Weights of a small GPT-style language model, trained from scratch on English Wikipedia: LayerNorm before each block, learned positions.
MLP neurons of a small language model. Each row is named by its layer, matrix (up: input weights) and neuron, and shows model dimensions 272-367. Each number is 500 + 40 x the weight over its row's rms, rounded and kept within 0 to 999. Numbers have three digits each.
A block is one neuron, or neurons of one layer that tend to fire together. After each block is what it responds to, as a language model described it from the Wikipedia text at the highest values.

L3.up175:419524511556521515534466512499530519493477461448508511474516503506546441517467491527471459437503496520459507444592473492485502519467529495557477580478467531539452533426547588417554451549504548486509424507399519473595496476504458575498525412524466463560469490511476542428534457491517523512
L3.up375:508510449458511458468547573467466533496530480505552517499554505531520521523456516492497544578505478410470497509473521442485510475584498564500531480492500483495468535507536429440527503480567441510416472531493493590544555481517515519520490487537483503515504483456482435445466481483528513462
L3.up583:491524440526521569528515495498505574502455451496436536509458506555480484456481484436493521522489506507495468437576507520566509498484611459491504532527577500564477489557509467491447520510523448477459405493474500510546452491534478540552547464483395478509391490536470384555483462515518430502
L3.up599:502504479483530464479442496451509462579519516482397531488532524486482520588515548500522477476490511471537567492550532503481500450469566486501493565536521538402553522485556465422453440446474516522526487539438527501504498525549507450467510490459454494443488532513539411438412464475486527442
L3.up850:580579473476462502549578479460519502532558473494505564446532444553457549483483518524507511507573514427520420449515479454524553486513557445513538496544482469488516527544548488415488477428527455550499550506480464556502475469507524487556586476550433510478451495501444512475493499425520439537
L3.up870:451546499473507422541457528480549518475462472468481512466510509520496495419503492470528536496586491465523528481570434463488471563540554502471517540557511472504475430532476498405505506467511488552436480524478620569517524484517492554490529484471468498485463512574524427374528489446446532493
L3.up985:480573490503484587518475568455420491505526513489476564493477538510530494456420523527502485513567472454507562505513471548527473531501574544408470577456541427567534535549521520404546482475501495568508439540558506495539488491448560529479470474487481480466481516470527433450534545413503585544
L3.up1096:456473474517476551544530457461492456468432419485506494506510521513488509514498587502505584487554460495412484434519469497499507431491541494446478552475503466542487491558474558415537440448469548534500390562455511514518475515492507516496506505545447478460495517553512454452468510489479409518
Description: Verbs and particles of entering, returning or taking up a position, mostly right after "to" or "entered", such as enter, return, into, up; also some month names and dates after "in".

L4.up224:473570486510492496502511483499575514445549509542419561584536529490458447538503597495429468529590511456500484474474526479493460533536547502501497512581526518474535510517557494477516463467454555557461464507587549494531443563553498476517521495474533500529454589562459452471503500482476480538
L4.up461:528431506530552417468523498494482494523551496499466486506551516485479522524510498516393405480536465464510496536585411551528498500483504522512485488542452494497541489481454499487508463531461496470423519501447537497542501557585478513484523531513489451488484547517510453485487421493556445493
Description: The first verb right after a subject name or pronoun in Wikipedia biographies, such as "was" in "He was born" or "Bonner was drafted", plus "is", "became", "served".

L2.up130:470486441539532507523451501428498497517418463554519525510525612557492516502487522525566497465454529512497483562549467466384446545521473492434430457510504519450501484532463489471533485470476559471446501503533498587467375489487467575510462444478552400413487528460442568631504513471494472478
L2.up478:473536483503488490467545440501506479526502474498504559467437516515518572491483515518421551502477394524577532538532497537377459491497488513519501531475514499508522522495538602473546474403484485536474443520571438480470522493556507468517476516447527480486469468507508495495403487560554426404
L2.up539:498520477534502549570397488429530442476487470480539519484437634545520538488509478490539465442436534577457478518520471490476469511529490484476488485479451496441466492575528477457500512500475480529469494479547504509536444508467460564495413448471518427409497511466496559570502490453491479537
L2.up1124:503467484520468527421536547506554486528499487439400500503489504507549487573593559546492502478447539441542541638493465468562445585533452500500458437570528489579529528452429449576444456540495486499474509425501453507461489473530479526519542524482473513478499505448420491535400533563538485435
Description: Forms of the verb "be" (is, are, was, were, been, being) right after a subject, strongest in opening definitions such as "X is a moth".

L2.up160:518459449494603482448553466471528530462513523471543506516447514541465449526492541527553481466569481513458478491539493586484569519634486519487526465526523403589540489548492542455435488498520570474457502415503493538475460572410507498470490483384449464479496511502562500598454529548498540415
L2.up282:576535480480449552455509517474486529507459533480448510450440507529535450529579485538515499474512552514521487445494512562460502484591526487509515418442485486475490546472569525476549535521477490434505447485542540500553505490449499525453500520486528385568470496472530485454442418527487496514
L2.up814:468420482528517481432469485478549509495534509459489526463494527515470477605504523515479515496492536421512462526526544518532551514557532508490462441561475461520474498480578567426484485433509544442457464496495474465529407538486500471458443521522472412538483607529588516540393525447481525470
L2.up1025:514445476503490491417531466474491493494503523408509545490408504527499450514499515505438465484507522532469450411506459439501491488589523497517498456521520473444495472504511544485522479449505580500433473565470528589532488493465525510476477466543484457519493534471575521558414528490488521472
Description: Newline tokens closing a line in structured data, such as infobox fields, table rows, match results and lists, e.g. after "| 4 |" or "Line: BMT Canarsie Line".

L3.up712:492479487522508527526472547505504504483479403551436445461469544482554490504473537587481485490507502509476500542451500459488500506506433445464495560506557621555465506491477535455584419443488609530467544480511571490551476586451492482559488436476442398460523510506464572577504494502478508532
L3.up807:479464540515541535462552500524491583546507424473403544375460519523483414596510597512502522470531481433515492522593489505544462519561541467488468517555572519534504492520537473466492515461621572478488548497488513451517456531515513456539420472527475377532436567460558529511443484462494539452
L3.up974:475535455556554465528527556520431539524490464486436512446483528502471450587521555527536564442479535457434508432512468479536509480525543521463506517514525476508468456479491478437480524520501547479514470474539553495547495529462522498494457467488458498527366463438516444505490546502473482558
L3.up983:479541534469466536484571504467527454507588451546515506478456527506537500493500485502469453471515536495541453450521475587508619498566552503504504424491477481528519499488454561523591503425532537426438478552439549565514477518473492519459531508479480494499470561491587489488428499546501534501
L3.up1031:484560476485520478486451483497485538533528484553455426494475510520454499532491564518530458475520502522490500443502399455476541523557506469474493497473563588478516523471500559470508517471436561498431488546478511532536483545408497486536526480552495413483471520432545495521504540462442546490
L3.up1153:447508478497512498390536477491482487491534462482447503449496512491518443577483512532504467442603549434529452454558464529484519490573552487468509458545580502430580523523506465498537504485540540473471502556493575557504426495481520483488539457509432468578492563491592572468503527512503558450
L3.up1163:483490508493474494516571544487451546487535506473409509382352507457502497483474513614545486503520533499458477569505568546479522471520563531490491530508530497584492510441457488452514459515491519526504475490487467537563471519470486546464424504499506462552493547482505480532480457433487496444
L3.up1465:467470485547591486472521469386551466481499489452464510499519514497506465562518554538539619487531506462511467583506503452554530545490500481522471478525459548508524498504500507519419511565506530540483454529496454535506536552519537521473512497543464457482483586500517518503499536468546551413
Description: Line breaks ending a row of a table or list, especially after the closing pipe of election results, population tables and sports statistics rows.

L2.up134:540549487504504488497547466479528471550523498462449546492482527516531458532478546503555507501543526501540485579518486492499488533457517541529483543516536527569551533423487459429462408499490550523392412516521443482512526509501533519474526532510450517512443506488435497440506527505508471510
L2.up580:436538496489498507481516533483511474577487470440525490481502502516560437477507544520462492492493527437547459505525511414521467488551562487492470521558550505530470506470560499387483520539533506453484474488511511481527533522579466487517453457493518508509504538536536474506444413524542479584
L2.up1139:427453484479583475539465525472497509519504472453512507507502510529505565517480529490513453486489472452510416465523481456494486453516514518534481517553502461498517544483658534448476503469486517485554481517475479483497506534464514514447494491498516509508523523493566464458542408408567554465
L2.up1356:458520475469492512486487532496523470483517527512482414506571498518494425526521518507509474471490535450486381536490511533528506566573487493505509496518472520525499461553568514391491567577511522535536453439454481465551489505465512503453489535465496508491467530508519467453547526511472437588
Description: Fires on the first verb of a clause right after the subject, to, or a modal, mostly auxiliary have/has/had as in "to have served", "may have functioned"; also return, include.

L3.up580:556494503502530439412522491514514466493532526529512535520557500499565488561563517478472564488553512453509496494526533584483509492515480505587458514528459541477503534452528535421478488463506471425458471445517446489578457477524527464504491530481550495539543570530547486416449375458530509498
L3.up635:536603477412497534501505549374505511499465468487453520458488421533469485507476545575494465486547529455424449508554551530471542466533532450499540475535470520457468498480561513484535502507482464486535549505554483466481486374502515524508621479484455503477520544461481520436526499498510495487
L3.up747:559461537492445423461557516508498504499544504518526567468438523492505499500514536516482501466492465435560531507537428484422549507508545506554477456509505566523517488462514519487492551485523532485439511479560465492542494491528534456514539521506461523567443494528427470454550473498501544525
L3.up860:513490512511516496497478520450528473503423495511497561501477513528446503510583474488513509569485506454515497434523562556482494465469542504417512494434563482498504493526590503475569468516482504467473459454473532480503509448510418600467518561517484485487444508523563462427519433459441482478
L3.up1148:553484470518441523473497484518494451548473437535494561507468502486483484601558536481442463441488461490487508507492443482466478526512553559594439440562419462523500477472535486515522473521453527499555449502524453512465440449536486481544488513452435464551472548476501512475479481495470491552
L3.up1213:515526494470515454499488542490578473453505462575512481560515527520502502466484536515480542491481480453533490487575464523492494427501490519409506545515463541530452562498451530543541491485476515569490494468508512549480473515520450475453450504439505501540517484485464539503548460503483541527
L3.up1359:504558513487498482496486542514491603513469506505469573503533501487453457565571569486383468450491426426547512460527495459481523467515466486484531520479486545495423505504475516499576533467487566552499526519480547504518528477502496500472530525503517511531501484474517497455527431504414499459
L3.up1407:522444502537576477366464477499546494516477480474435499449524506497479467535538506464430553454549452478479517542522512511496499487635586532499518581547482484592476545473541527442534527503372490448507447555508495479513467524521493489576530470455534490583482544503539498420455373484505482508
Description: Forms of be (was, were, is), mostly right after a subject name or pronoun in biographical and historical narrative, starting passives: was exiled, was buried, were signed; also some line breaks and opening parentheses.

L4.up740:543487530492521506507572472576523444569478488532391562544444555551532457482571447500480456529489476482550438478477454524449494462466512537557510495524424522524502484514504505556548523510450522476455439559545500485535500483478534508457495470543489501526491514477472555530459437518464475509
L4.up1099:574519477531550478448514483570557450517512472520427516447474583515462427549535507483505484539493484505485506497423480519494555472605486522533508486494536485464507442595471521518530437495450550446475561483565532485514502468453516494459577439561506400519455479501483551519469526496435536490
Description: Mainly the line break after the final pipe of a wiki table row, plus the first token of a cell; weaker on split word starts (re, p) and colons.

L4.up174:461577554467477519505504549390539490531549483537483485510478491526513464488477520480439463495515511477551474597512443539480490501548457487492505551439564421483541492505557469483516476472564500550462435419450507491472426593466499564445500383489596487508469476430492507479443463469491509530
L4.up1231:471542498489500525509499502502475449504521499513518507458468509542461523460589552493478437534521487461481482551495493567491528497555446521465494529536527399467528531548486553455490522484477518553427539431515553519485510561515560526526490474487488477500522601422457536508454501447539468507
Description: Tokens partway through song, album, book or team names, often function words or word fragments: "Story of the", "The Great", "Sc-ar-let".

L4.up1309:436513509530467471497439532419465474516480482552523487522541528507483476508494463484535462444505517479498495462623479470522513473464517466537472572521551541435414493483519533479492458498450520501449403479453432518525416565520481432510476508523472487515467478465481518505470461457493507468
L4.up1321:399542530523488483475487455456513438530543471475523505472513538535497526525514470522478494402513532558576522500584458479500533564471504506567477543462526489499495489459514511449455483488497493472460398453482484512556497544519524505464470510468482469517506471524472502482511441515523489560
Description: Word pieces inside or starting a bare infinitive verb after to or a modal, e.g. can communic-ate, to re-ce-ive, may be.